python train.py --d_model=160 --head_dim=64 --activation="swiglu" --positions="rope" --bias="all" --tie_embeddings=false --init="normal" --optimizer="muon_variant" --lr=0.00247 --warmup_steps=200 --batch_tokens=32768 --seq_len=2048 --doc_mask=false --train_tokens=199900000 --dataset="wikipedia_en"
MLP neurons of a small language model. Each row is named by its layer, matrix (gate and up: input weights; down: output weights) and neuron, and shows model dimensions 64-159. Each number is 128 + 24 x the weight over its row's rms, rounded and kept within 0 to 255. Numbers have three digits each. A neuron's up and down rows have the sign that makes its largest values positive.
After each neuron's rows, "fires before" lists the tokens most often just after its 100 highest values on Wikipedia text that the model never trained on.

L13.gate282:131129108121127164108122101148146149184118122133123133139120095128129137154127123113094129122121183092158097109156102113162123078088149109132117140158125091088156117133101139139108130105126089114142128116149141139108101142110135140101176120119142120072132088146156151128121172136123147165
L13.up282:160163113115127135122131126115141160160129115161130057132159082150129136128128132110107153178154134152121160148146129142166121119125150124153107181134133151080127113123125105137119172096116154085182169142158106153123134079124123126102134107152168127162153134120129153104099148106117143170
L13.down282:144116147132117089153118168149154173122118105142137107198129142132127114109115150135123121147094132171138107147146130115141143116135107183116110118116160120138096093133139154171137115124123204117162131128087104089145129142176071118089095197152128093148097141141143133149159096154125114117
fires before: ".", " |", " \"", " as"

L4.gate241:178140093149139127164127140124071103111142091138146169122071124122119127126116133140131091146158150161123147117118129135108157129134086116129105084129171135096159171127104110148143147139186123114137143119129122131093137118134107172142089155156113129092134155109145076134096108148128171163
L4.up241:111142124127101161130138132150118129119111143141148057147135155139100100124134151138185079135158143156145106110117149146122114117071117156127108131127152131129110145095132167149148116094119162088147121155129117141112159113095111141102092141087204112149117162159117128134124136126147136115
L4.down241:138110116126149134167144098126143100142145106127147121104128193137152110110127129163095152139123135194091129122126169147127153137114100080144088120113154131125122113148122144159095105107137127107064114172121128115077154136218109092149160090151117158104148145125156149105155128106144111157
fires before: " as", " to", " for", ","

L3.gate102:145151133145117078157122107139143102106120154151148129116179138110134119146146125112116162094101131138124086129125185148144099112130114133120128117128121116088163115169098119122105103142103142131156111110130148137131132120143113141170164130085071137132134115124121115144166196152134129140
L3.up102:099169120127131113166129121132165099129160157158124093109105102060152155163115154115129158072159138107121118135123161145166130124135119141142109106122160125104161087145122143154097095130118109121130113106104172149119098145136122168120155098104084141164111138136102126116146159128149105123
L3.down102:135169106148154119169144110154135131118135124153154101142148109103098165174152148100124140108120167112147102141153144136192121098145107166144117119137102137115159102128109117142135131152116145147119082093178187141103135134144120137179148132087073135144123100114134160132146127161159145121
fires before: " of", " in", ","

L10.gate323:148125142142160134155170128160111118150111118102171121178107116069118136159098127131112138181185139116173101132150127130119159106144135126121123123160153083130140130164152170151176110185154182163156121145122135120126101161148124097116110129098136129119167129122083107142106129107106145119
L10.up323:132131079178102107132151151145112110117168162133139147118089095116122133131143085142118113103148133129144112119143139128141103111098134138122098134141106164092125119130132125098096144135121116129137177137150151097131138146130122100077099137076110146136110118134138111078134112130118148081
L10.down323:101123082106153098116132135144073141154134107147100183144109122092127112135164123164125105108110144104126162103137161124106137123168105151084113150119146142077084155105097125113111110153099105091147170111135116176167155127151145167154132125112109101136098152129118158120113127105106118132
fires before: "\n", "N", "F"

L3.gate130:153096124164131096109107111080159144101134177144116121135131127112150089127125137102148131110128127132117112124113143076194118116099094104132137163097122117130122175125138101122178155091118133179111168088142111144104112129110111177125121124143123091161177149175140137119163164139132114157
L3.up130:129126118137130097129140154102135170157108126130094136155102066063136135094097150138109156108084126121160146119095125105153175124092122135117107151132126129102136153123134142128086078110130110116124142094119152105125182142116150119131139120137133070162112146118111090153157128166105108146
L3.down130:092126149105115110088137118114138131112126120142094133143104162182104152161155132157145118134163097111178121170147096183098127147161116084122138121112092132148104112135132149105150122146136150102146138167129159147096114077030134173104114107129081133098141111093112142133133111128148165143
fires before: " —;", " —"

L10.gate50:121149182130044130086138070153097135165114121161134124122095087072097156128119088142156112166145138114154126146124159116068174120134123099093130112150084127112152134126121094122130097140134137126166152113140131123154125132117154130141143156119128136126150125111153150120129173110154128118
L10.up50:099117141113112124127116102117134147132182155153103159160122146123166161142133124118159121123136143093170146087126162118150152120115126082112154131120133153088140170132125164145112132136139135166148142130137140128153131153128129150127150159137099091104116167134152157122147086156181129074
L10.down50:115124123164087154120135146152112136120098190158150123123121083132086179079134102108149115146149141107138162163103147147121140111167115091164146091134138145132110115111111104115149128116147145161159113104137128137068104109099151129126104151125165180179106123124181171101150133123117119181
fires before: ",", ".", " and"

L8.gate73:097116112119140178121107115092137107168128168108153145128107094136102100118122129186120113113133106125134125163084075123082128122157110136116142109128138148135144121142091157119111122107106160163144127135154202110143110117099144130120134158141118180123124158132155121141149128158114101116
L8.up73:128152107130123150151147140167133152114126125176120115117111138146155121119126136136117097117125148091115132125121162155130130086142125148103103112113139171086110127166101148099124171158141177151116104091122129128137111107086132112113161152100078120166122143116134152096108164143135155149
L8.down73:091141112148107108127156130124099093063120132144085104137095091125136148117167133112137102123120169092103120136140111159128103126105105109123143129104149126123095112145108117129089155120163182147200133105119146085138089137086127146109177113109100129135141116133110127096125160066141139109
fires before: "==", " ==", " in", ".", ",", " and"

L2.gate191:116139119125128129125155126085109151137122138093103159172118088132138115125161100153155108143130131156126145116150113155102209118131137138117088128142102120098130097147170121126120156112139137100157145102121136145122121100127088101136151096109144069132093148180139152115099133159108134144
L2.up191:144114123135148109145156107103134122098129121132134090095128143104142150118144152121126138175122114118151126139153153127129099124122106118139121186095093121117141141087081158118159060145123113141092146123119131132115162154143156157086104135124173125173173094131096111096143076158130111146
L2.down191:116134105120138142095110156145148134096121103158135100120096154116112143167133173114130151096116130103161101134114100133186128166115130103137169146075125129159074179105118154152124128158123096167073116152159112144124140115122159142133122137149117152122159101091107076123153117098135120128
fires before: " —;", " —"

L10.gate283:102129116182122122118121134113129132155142134114157144099095144112114123112112134135107112106114102172116166118151074129155175105192144141135112098130125117138157149118089139122098157092124112124142142109120116070131106101113116141125099164126110110083107159116099145114136126140145158136
L10.up283:119115159126100101114144096114093158097138112127126135079135103171097129100144121123135113110126100174185090086115135141119120145152122129119145132088144117140139148118157110121125135153144134105117110110113173119153104134147112161119130108114126098137162101169150124118163124151161098103
L10.down283:118086121107134176101168108134108113154116070072104144127139127143128118146154119142122147147114116178123128130116138131093135144135097134095096183137126185148124149152096145121116078120116132105076114108105160119139072109126105124125110150161152111152158110088077114103085136126153152108
fires before: " a", " well", " part", " an", " it"

L11.gate179:129100150127105129188176159108110100112118110136132154131152130143159117147173120157154111102192127111134131128116147147107101149126129145063112106127115133105121158138119152126083119164152159127126136149125126130107122098170110155130168120127134126101118163118193083142108114164100144169
L11.up179:130131140135150176132141080130132139143178062159189132144099121143147152151133158102126111134129104101149126130140122123129127123105168145143099121096096131135134107113095136118111107139121144131109170156117126105136099095106129131139132069094058167144133172115162102147106129134112132085
L11.down179:116163127126158170122153106096098122152128153130136102120108123115102124117071137154172117100156163140121102109113124156139124123124082131149127110141129126152141131144094098138112117152148134164165175147096117139178088119128128167139133144140066130122102129170147112122193137123095129114
fires before: "==", " of", " ==", " was"

L12.gate141:133101138082164137134147128178079139188188095128129124155096135140132188119135143139119118146099181126150144110144104148147137119115112113147156127171094139109133129121101107153135140121155149175119142159134147068157112131108148130153123143139183081153110111104154140123130099124124141169
L12.up141:154130087093126107135137110119136135111148059108150120138120113093149126117151157157143122108127137126120139103135086131139110106100140106172108090159154095111132135117096153165138106170157115122153122153178115106144128115104094140142190167139127097132107146149150155116094135110110146140
L12.down141:169119138100137098120149144089103148163137119139160161136098106116162152097179129126119119132140169131144096102153132118139139104091098126142160151188134105102124137110137121163161122120111183179131141146126141119151130118115161129182132117116168105127071120098148141118145106152142145170
fires before: " as", ",", ".", " that"

L9.gate383:123161148127101116157096154139081163101148145131115102125117071130110091162121137138106114105120068131085111171146167097138164120126183126154117126120133141126146149109120154138130114145100138152094151107153111162115094120093167166164155138164159115115136137145088111135111135143126133161
L9.up383:090116132141131155118105155122109123130146133131116139113120106108112129151101090090152129088093099130147145153089149108161147173118186144095168138162146130108137156154139141153129160122116120127126096136107177139162083092121085137090155167160133117130086154128116181144172126126134127077
L9.down383:124148143129119118115125145113109136129123105113126128111137129157136159107143146150102103074113129140154091124158135148133101074161125132120157100096130132133174054142161141115144126199073153158157123149173108107188141125172145115158116109095134167134135136145088139109164119127143132155
fires before: " |", ",", ".", ":"

L10.gate447:109150166154130102107162122091122134103127126136104099106122182170111143122130124137129111163141101073106144124108142139150109140082132092116119131141119140112145164117166144135135163101129135131108133135092092118107106104176160148135140124071149072147139113185164119136136119173129123156
L10.up447:116116115122128150113115104159156123103158111150124156104156104113092155120146117127135149097080136129136148156117176133169123131169151116191098171150155108078120124121124151106161101160115107116137130127130107070136083134163130141073132129139103094160097111111120126153155106094151108102
L10.down447:102126154130132134120164154111139149120148114113148157129127157134104145149126112099134107148177114113149117132106121109157115141096147079100120175121130162095140127109121143130116138094108173138106144132132139152098112105154102098128110116091182054144089150153126142136162082143084121169
fires before: " |", ",", " of", " votes"

L10.gate409:093106144154124122143126149119123134157135152149064115133074137155073170150119131151130185139136113115140113160092107120138110100142120098148118113135085129090138094129164173113119132145132118135132104125105114092109137159104103147130146133127139137113133124165181130114104127133136091178
L10.up409:150104133143112103131153127109133130134152217121113125090182159119101149081129134138129114113120137132143122118137172137126134148090107130167128121155121129119110128173098107143191141108106150124096150111175140125121076084125096148157125144127169140150109132140137140100125100087114146081
L10.down409:124150135128130163137174144149085123091126107127102136145104076144108107121101058115145090178114110125138167118157158124145131092143102121134184154136166187114137119118122123093107131132127070128125154148135130106151120122134156138138120149131137084153113128118124108123128164157120175136
fires before: ",", " |"

L3.gate336:124159124140125122135114074132124107086102131129174138179095081139147106098129108154162087148123107109128096157127138167176078134102066168121111106139170081128119096116151150107145132109134163167140144156130131105149109165141142195116129134118127145166116083152128132115105145140138129106
L3.up336:096170130139114118127092087145111127085140156135157141168084127149109103109112105163163095132133113069127102158144145175183094121100126165141112134139155099111097116147172146097120123116160127155114162134165117108162112140130142177101166160132123151166141101166151152115129135131118093130
L3.down336:122101125078172156179108137161111142055179134140119124126143138143151111171150128121101148118149131104093103128093154144143111154096140137117136149117140133125120145118142183091131124159138108134111097118129081134127118128124147119106134096089139113086128107122159129126124115139138110104
fires before: ".", ",", " of", " and", " in", " to"

L4.gate20:148192125128114122105094111148134175118136131096113114139101150144109135092107142090142134096152148111166117164150141121170087117117085104100135114096158117125124129156082149124144122157116162135103117147144146120146100175143125148172091130123102126134086118147100157106108162095103164120
L4.up20:130169122113091144071128066132123142144139143091130116118117136130132118142111174125136111117141157147098157137169139106146107161112105122086086082148124117143147112156107148122072103115141120144124129134132162112169110112177105141141118136093112147131117140098116152142143193141124139145
L4.down20:169116139111138136124165094113137149185152111148121117133153143145148141170102160128100131097177101151138125169118133091163131130176088113110126159098137140129102101106112151119133158188127180133113162116130151087121117150104123113156110151117155103114153129130198112124120165143110128108
fires before: " to", " from", " on", " with", " at", " in"

L10.gate339:129129127113103125159137119096141148121177114142125125118119119142125148109141128125101098116135138157134143131117131139151108152123146098084134079137113148126121120111088111155114110125113142169104172130150121125134157114085101147187094147125077151112129115092129075100148106104052134142
L10.up339:095167132178116128127135142158104100124116131138115144062116092105097100101132113131163128131122151095169156125139111125127122108182144152114096126097137130151111094167125130125121143151151133120117146138122133121130125069114108113168109102145113135119138130086133112119154103105179087110
L10.down339:168123126164123136135131111115114149165125130130146159164127113104121144114185121131123143131136113181129172135135131140169122130167107133131133147144109125157122105151120144178127131152108171125068104118148145100106126185144127161098152179108112128127099122129138119125143140142101142079
fires before: "==", " of", " ==", " that"

L3.gate7:077096091123091147143120124131121115152115098136144117108120114139102127112074129180183124126092129109124145121138123129094144120088131115121149126107149164153095101130131131097120092073105168140137123133146122113117156163133106125144108121158139112113159160080122173094136104138106163102
L3.up7:093163133128158136068086183134114154140102153167138103114104128127154171129171163121108143083081162095104124126118108102090156170165125159131122140086121146164116121102101128117161141102093088103102138144175147120109104124162150104154149156120115119133168120159172155106111105171145116139
L3.down7:123175152134147163114112141169100162118109116168139141128146140120186155144147135109088128069086145121117145110146148122101164159148112146145130121104116087131128116109107153125127104135153126120104100132120145084142103117137160118110137115127122151115127125119087133137151133168121124107
fires before: ",", ".", " and", ")"

L10.gate116:119065152133110129106141144101169122122135146152133106139126158143045127119096141132125100189115145128118108145094165130099090085134122149142134133134142156125106116133113125161162098180090120149130135115125116124146107134130105124089092115129118112090126130139117126101127080146112138122
L10.up116:110114115130092141111147123141146088120134140139157162122156145118114109155124154137120155196165153111121131160126128065109097117092143122149146150138157085160147109121134156152136140139122168155134088127081140102129109122129101152144131087125144139138152131107154099133135137093137124087
L10.down116:081107094101132160138180118109134132146111144140193143123132146112116148123084142142108152121134135118138118166130103121121122113107126136135111115166111114088125141123136126139146131179126168122097105093132160145130091166124150171137111112111100101121124152091142132124073114128108125086
fires before: "\n"